{
  "num_hidden_layers": 18,
  "hidden_size": 192,
  "num_attention_heads": 12,
  "num_key_value_heads": 1,
  "head_dim": 32,
  "intermediate_size": 768,
  "vocab_size": 4096,
  "hidden_act": "gelu",
  "norm": "layernorm",
  "norm_place": "pre",
  "norm_eps": 1e-05,
  "positions": "learned+rope",
  "rope_theta": 10000.0,
  "rope_fraction": 1.0,
  "qk_norm": false,
  "attn_scale": 0.177,
  "bias": "none",
  "tie_word_embeddings": true,
  "parallel_block": true,
  "init": "uniform",
  "init_std_qkv": 0.0206,
  "init_std_o": 0.00343,
  "init_std_up": 0.0206,
  "init_std_down": 0.00343,
  "optimizer": "muon_variant",
  "learning_rate": 0.0113,
  "lr_mult_o": 3.0,
  "lr_mult_up": 0.792,
  "beta1": 0.93,
  "lr_head": 0.0103,
  "max_grad_norm": 2.0,
  "warmup_steps": 200,
  "schedule": "wsd",
  "decay_fraction": 0.729,
  "decay_shape": "linear",
  "final_lr_fraction": 0.0,
  "batch_tokens": 65536,
  "max_seq_len": 256,
  "doc_mask": false,
  "train_tokens": 606000000,
  "max_steps": 9247,
  "dataset": "wikipedia_en"
}
MLP neurons of a small language model. Each row is named by its layer, matrix (up: input weights; down: output weights) and neuron, and shows model dimensions 0-95. Each number is 128 + 32 x the weight over its row's rms, rounded and kept within 0 to 255. Numbers have three digits each.
After each neuron's rows, "fires in" lists the words (lower case) most often at its 100 highest values on Wikipedia text that the model never trained on.

L13.up322:109139194093119134157102087102139142133146141154163111111141146214066077118141132135097147106143117171111128140113127120147139112154098117168079185108090111067164144115130094060127130165116158152140078090144106139130129153082044159182126157170094122139117086122187165099175163112152134140
L13.down322:105147168109128164138108145109108101168168140138105084131157088096106135129150178114107124156147093156097143202115107139152106073129158120109132091127072091105106152116091138078097087138108129148117121116118122083137083126081078150121187117125118161183124151120167108087165111171109077205
fires in: "at", "best", "with", "to"

L2.up323:106157136116092171151207110143146107176161175140153098115167149172150132119138199116093051132098110131159104207130159095124117068110157083117091093097090102206164108142140127072058098123066136125099114133099158142162145187136094100089140106149131082056116097095165110082107128146106094167
L2.down323:106101145149126143164129096137124139097089113169150127121118105065156161146148130104110148090141174124139133090135100187141126049186190092146148113194132100112072142090175129130141121132185122108173163113089091104105165136123095127135166148112168125144132148046107084105131127162139155072
fires in: "the", "presented", "kosciusko"

L3.up86:179162107172169129147121102128094088144159142128106122152148109100122165162130115115138083109167151157144116143135138141080100200161172109162143181100113052107157111106114097096115145139118146114133090165123077172147157085126130116031151163141101140128149122094150133102131121075164139128
L3.down86:134131121105090109146173125164132147139059117057152161132093131107135124107132109122128116159103114125115124127137138134153141081091136165063094143122071154189164093123092113215136117118145098170138145105144158137140131134096142168109113078165187157115141095208120141135146181121103044171
fires in: "became", "of", "as", "six", "to", "fifth"

L2.up706:135166127137125126108116122167095097153066151167115128118140072121109112116121180069038157162158108148142133111117113049132109097101167084124076108168106130157149138141181122137125149127208195082126181077133131157161111149075166147144167158156088088098107081115175127130181103086163095108
L2.down706:189161145169116131082140167157122108121103156192127140183157114107101125084157115125135159083144109180172118119092129048151085188139120121129077121114102160147129108114144117073129136162102130063126106123111168064102107111096131105118113151113155102152177142038169071148134114149103112173
fires in: "had", "have", "about", "together", "further"

L2.up464:153142091147148145152123117116144195108110139139179139077193132126143151130088177155064153090123193140100148141161130171151116116108130151147175135087094105134147136039090108157175087170096136072134106108125156138135223069129154125125109095112136135155167055163082117141168113122200055198
L2.down464:161095133122099200087139138207145162140108064055109086131116136110134128134099140114095118140060182199118116093198142137128101132173108168128094151174120126092109120108123100139141060116107106095159135081170135156116174132117146124130124123118126096104179137127119153087131068139100123150
fires in: "same", "where", "followed", "help", "role", "helped"

L2.up46:137108137152165081133150091173149146169100119152089136180067173096149135088084163099101147179156111112143133163184108143109111061133081148148135131127171166091073180157105099086202150078124128144159138165093117139161084123178194121129207139120124077165120110133139158123103147032078136093
L2.down46:092139169112140117178152149150057143164111161091191107079172113099147089138150091242112090123122150149153147102099120135164159127102114115132175157104096047076182143086158145207107148122128118164109141108164080154160148113102128099125072120199080171083141138109127093136173150190182128142
fires in: "to", "of", "national", "as", "chicago", "west"

L13.up26:194113141154149092071154115113209120127165125149155084125198136107098143098155098142145101134133126127121129105094086180087158116098140149155102120174117069120103082131137150102087193131141078130081131116095157098140179134165099153170135071140105131142102075189100121147123144092177150137
L13.down26:123147103097144144076114142104163172151162074159166111113141121077126160130138156133128109255131111086129134117102146128071100124116115123065166105152099157122146128103157108125118140100154187118108100191147088192128090116136141131090151174152115157123140111136095166148179137165071178077
fires in: "to", "would", "could", "digital"

L9.up27:146112164172110138138158144134136068166105100102160119138173127135078133090097201134151150079131156076142174126103180117081171091111111089160165122070145165112140124065151160189149121179110165107139122060138106178183104153133127188128121106119145099136136126156073144078108176153125151106
L9.down27:126149131134134115119157144190172147108193129147118087131039139134091113129101113145165097126166086105130080116149152193081098134092124192185143108168125135105109162115109119071123156156124136068136133137131137122153093074185137122200162085062142129150149115139183110129166103098163079184
fires in: "major", "main", "majority", "security", "constitution", "sec"

L9.up675:170141138119112182183132164203084124152178137137092121134167140130117067093081161092090105156141161125034160095139134118122112153159142071120090128106157144080167112135135133140133139151123147160124139093107119071117145131167094134124134163158127206139123136117162101071102089100131051095
L9.down675:139084086151136133083128147078123107149118101077151135092119117076158140128200138102133115120170148136163104153169153121123061108094149171100123122103127101153139122145140136176081146135106080098110067174101129119087103091130101142168124113082148165070136150108169103088102157123107198192
fires in: "had", "as", "mohawk", "sheet", "have", "für"

L11.up482:143068133141122125123138103153177111108066149088147159139093125139128071089140148177106177166105118205134177143157105079176148101096166138125093130150101087084122138146139121102154156064078117104151173199102152085175101115095078130120145112157121084148142117101092083127163099157101114172
L11.down482:159069158143086166081142163109191143136141126075132197076066169114168113164079140157110115114092158148158155181132166104174094051121115171149159116110106139079124110077139168126178109151147064203145130079140149117128125111087107093101118125133134102136132167138134159109192126119146139108
fires in: "and", "to", "1", "of", "de", "july"

L11.up555:133123175168138114151139104118097114136186152086146161059185192123093062073149137124132158126116132149107139162126122137139139142090140136136138161124104087185155111174187103057121123168147118156110165113108148159143122114129108076112143098177115194143118120178183115127181135122095120160
L11.down555:216117134110136131121125183143136160088097053110127110177131110146129121151140118146109127142135120137068137091116135157089130073118136158083083118142109156083162078076129125171122135093092124119168133163069124126129109089153171168162177152143188068094095143130107142090159147147134193078
fires in: "had", "title", "could", "to", "not", "length"

L3.up93:120160145183078122126147077148140129152144149110128070104121106096130113152117123169161140093077132052142182151170103129072080116087135140102198127082078129104200110164151154103103160118089158125090102186113146134129159129149152171130154097144129101156209131147095135107124195089147113156
L3.down93:117158081138125108116147116141178140199105106129172170173088135153155145112153172098133202087145098089100188150158161119105124082083179140079103102154083079129149087171112053126151117132156114118172152184132134135172165127127118104081161134131142141121169119147091117160136165068125120115
fires in: "became", "as", "gold", "ft", "did"

L5.up575:129131118154090131105177157101134138157115135193119126180122106168132106116132142144164181123167156035150140137090088102131136136109195060089130175140142091114173095145093108147099124163056100086090146090129172173070094135133126118084136141146125110139173130098151130084140128124138145152
L5.down575:169116105123132145106116146136133148077177118144146145097217149048111156156145096113097107144132130158109098138070144090164114105113112178115085134114149136176088076093107100052162144122129156121189106163089117093121051145098127126156141097120125122110157118140117119178127125125145114091
fires in: "as"

L13.up296:202116148105147125133098103153133180122097134129120093089150168154107058124178108114109138121125152100144139113129114095173159091080148095118122148149100145052166160149167157120157117123082167126112135059127100079159205134132060050150144120171087085105096115062127163117110130111104125154
L13.down296:116173137159120101118162179201116141119119111127105103110127232144137108121155140109131155120167164077136169138165145126179131112075174079094155072140099178124113105109132088139095086097112160085093108060159143111155199151127140078141105133113134118063130129158084114135078167113104186177
fires in: "an"

L10.up346:122122119087186110124157187074202153101105089122178153109160088117164109114133119081193158181112080156136088144164127123121141125108128059140071156082109125141132084119145129176142145146186218113055178120104104075124116128134191135153138139144066103111139086147164176183127117104178116095
L10.down346:179105183166114182127109096105158114092170088138109158127130075102081168124130148135137137088169134080094159051145099118116097071139149072150195080065147149161134188126147158122078105114112100181149095161105105163156072178137171222155078183081178174140143113116150146143143140153135090107
fires in: "on", "anthony", "as", "onitsha", "city", "only"

L10.up227:100114120107085132094113092121125111125116137098123149142105060129075133123151137092187053110131099117130177122126139114094121148076141130160127105101119084098055117139067121190104076165175188092146114104098134107143094074065210130169155122207114139066143103123142122088176164133116147105
L10.down227:086109151106120164102148119121089116088118153134154152109107144128131126208076044109185106106121136121082140190060110171103104116138135147140109143094120150109149141119123137178127145161150159099165098066111113144124084105104109142127177149173085104142105071113129097151130079182163101111
fires in: "one", "a", "each"

L13.up389:144139153168145119117117145106120193123148078142073146156092102104102165165108134154153153072168143114093082105109114125098107144094128119135138156077119129074143158190098139133096164075146107056107162122120075101163132197080133089153096123137060171106176135144127097067177070133100125102
L13.down389:112134185174155096175169152139136121153088110133114138065171065122096097126122149174131151132091118138113076119178150133097133093127149127151097103153181102068112110132152164165122165168153118094109101168154213113054163109117135163167125133125087117019152117207136117030099087122119119088
fires in: "vice", "well", "amsterdam", "bogotá", "population"

L2.up148:141162170180110127176120142113152155143142143085162139160110210133177099141125216135114142146081109096101151068158139126145111077134142171131123103018108084169138153134085115135118154123111107133057113181107149125089106145129111119174150069121027143146130204145082179110163134170118089054
L2.down148:117113113152169124141095164123161092169162129188096084114129102107089114146121036116155098150126082117135163094083143151169183001184178118130095128130171123164124145185120124144110109152078083080150112105106113151097096133149170104064126169125124161148147179165144125144095169129158106112
fires in: "during", "mi", "m", "in", "destroyed"

L3.up199:094124102081114117127089134148091090175131172168177107152060118177154096139106177174073148154189170130070126098133212121076174060120156175137134112075099147093162166150160094081087151121191090086069103106131140094131148123120148154085154092131049160115149135105120178147137130063143149169
L3.down199:132147101119091154108134151094112122140124122138128147147182108168106125173104114063176123142164145142131138132152118143088145045155088088059062148095154138159088175141142177163133179140105114115129124103140096131112175121137091156157167148180132073180085151144082152103160158146100138087
fires in: "university", "history", "develop", "bell", "development"

L2.up24:111130120138102135134128077140185175141144072161147094129151130114058163089110110089125156122107152127096165164080172084129166116123201125116170134150091148154109166110133092163118048096138097152155171108092108178165080122137129130173131130105082080076107143086101128109133168123111113133
L2.down24:152153101150119198118100066159143121136122080152120096125175118097096160101160124122168074145111142153094101076091146191131138064168120121116119138154124114140091181070138105151116069118142115152149099117123156090107164054101106134189115105114090104077148078117149116138096160142091139150
fires in: "another", "small", "major", "majority", "other", "new"

L10.up449:154088136177174159247090128167124136127092088165143183117111148105134114107104147190162128134074148131110093120163124110119164065162120120199126091106138114056144123119122171089175184132105164143198099196128151133115104112123117152177152128114149139104096055142088172163098125129133102144
L10.down449:181107144117137142180105132134109124110149115170145143152109208143150181130119069145109139137156078134137097102137089133169129106158158112085120130086102071123100139181120130074106124137127054148065191090084095084173138125138220148160160093136150108152119146138147181142167129086122152043
fires in: "and", "upon"

L5.up553:105115126139131154081153048113125206111159125104167094105134125101084134060085120158147143122106157180109118189135138096065088146135167187102148117123112141136153145152129160180130146167112105175124132125107152119137141116061090161111129095133142193167099155144146077169168093095128136062
L5.down553:143110148140126128132132139109149090151100110139096148168140174124164129164166170116144105134097106130167074066088095149143160024142130099113089147120169163177143132107110125098112134123141149051135092123176161126143168054133185118085095141147164087096147098112072083158095145123107101108
fires in: "he", "none", "both", "spent", "two"

L3.up468:182099105104149139145158091142182104021089081128098139195177112107095146088099077128158123149137162132098119123160137100130136108125162108176132131154165159128157133171179095059157083112091148074165070127111140109084130108154064112090130140174178115124124124186143114098104115106081180104
L3.down468:177085093073110158127136142113093120143171162176146147091094144136160155083137084062142126152149146109105137166170136127120146178122109064065153089081123136127034149106154105120057114144104134112140117137160044136102187145117079068164090075117135182177090091085124134127160104135126056125
fires in: "world", "women", "vocals", "singles", "junior"

L2.up75:143135113138103180132174126168097176122187125083074183105104196129137089097111117084141101180088075097095160143139199123167130086134124157115177160136067147160107123108148128135103123149166139123154063177101113164154167106115106121135140098118118060090086144150165148068140153089119083152
L2.down75:125133087070157124113147163055137152168115146066128085104193112163143170057110100051148116146132142121109097174083136178198127135087113097096115112091161164120154125131104145113192145054151148109164162158103103109141138111102151181126114155119145102060155172149154115201113057152130127164
fires in: "the", "port", "peak", "lightweight", "newport", "la"

L5.up70:108107107132165123080106124130185126152076105154154093101139054111160136121199147154126153132058138114090186164136161122147107100091107129146104084137158122063119149100094154115105174162122103144133205130122165100159123128161170151149177156165158099114110101164151118086150137109098151176
L5.down70:143096154124151205112160113156162135148103109085164134092115143170118157166175132134159091113114079101154156147172136110150162095066166100158092116136105170125126111142149171081122112102165153136133164081142115139143105140094116143112149106172147113070177108113130147108151085144093117127
fires in: "october", "september", "february", "july", "may", "august"

L2.up489:085125140142119159189090161129121109123133119117129145148098154180083047080106161144139143148077076071111104167149144067117096104137152108134104104141184117183152034094210166119162157120156088141184066127047170144128102113177144094123107124094083113117144130137127158166127050137128169156
L2.down489:180136140086135119074118110108129129110176162141117136098170097079191168186129131119119115106172125185114160098120110187156177072144144150089144120107093173132163222135111102135076067145087128058070145098159111089127120115101126125076150150072175151130157092126146106116113128125139107106
fires in: "mi", "decided", "m", "divided", "provided", "total"

L13.up694:179172129132131178076180153154111123091120073154157148053153130146105110159129143130165142107129163093149065135152117130126142101053101162094178127144115045066173136117133128175148139132072139064108152079094206071104139088160120081210072107136138166097078125114082096093140158152162171147
L13.down694:179167136108092189141166115101152054100125121125131111127112172171129177099155093128157101055138144136134101142088150177152163175164109116120150154105092152135117111145150112175114095151124097165129135114099131124135175124166120079102115113141191145097094164142150095172088129144152196198
fires in: "an", "analysis", "sq", "angle", "submerged"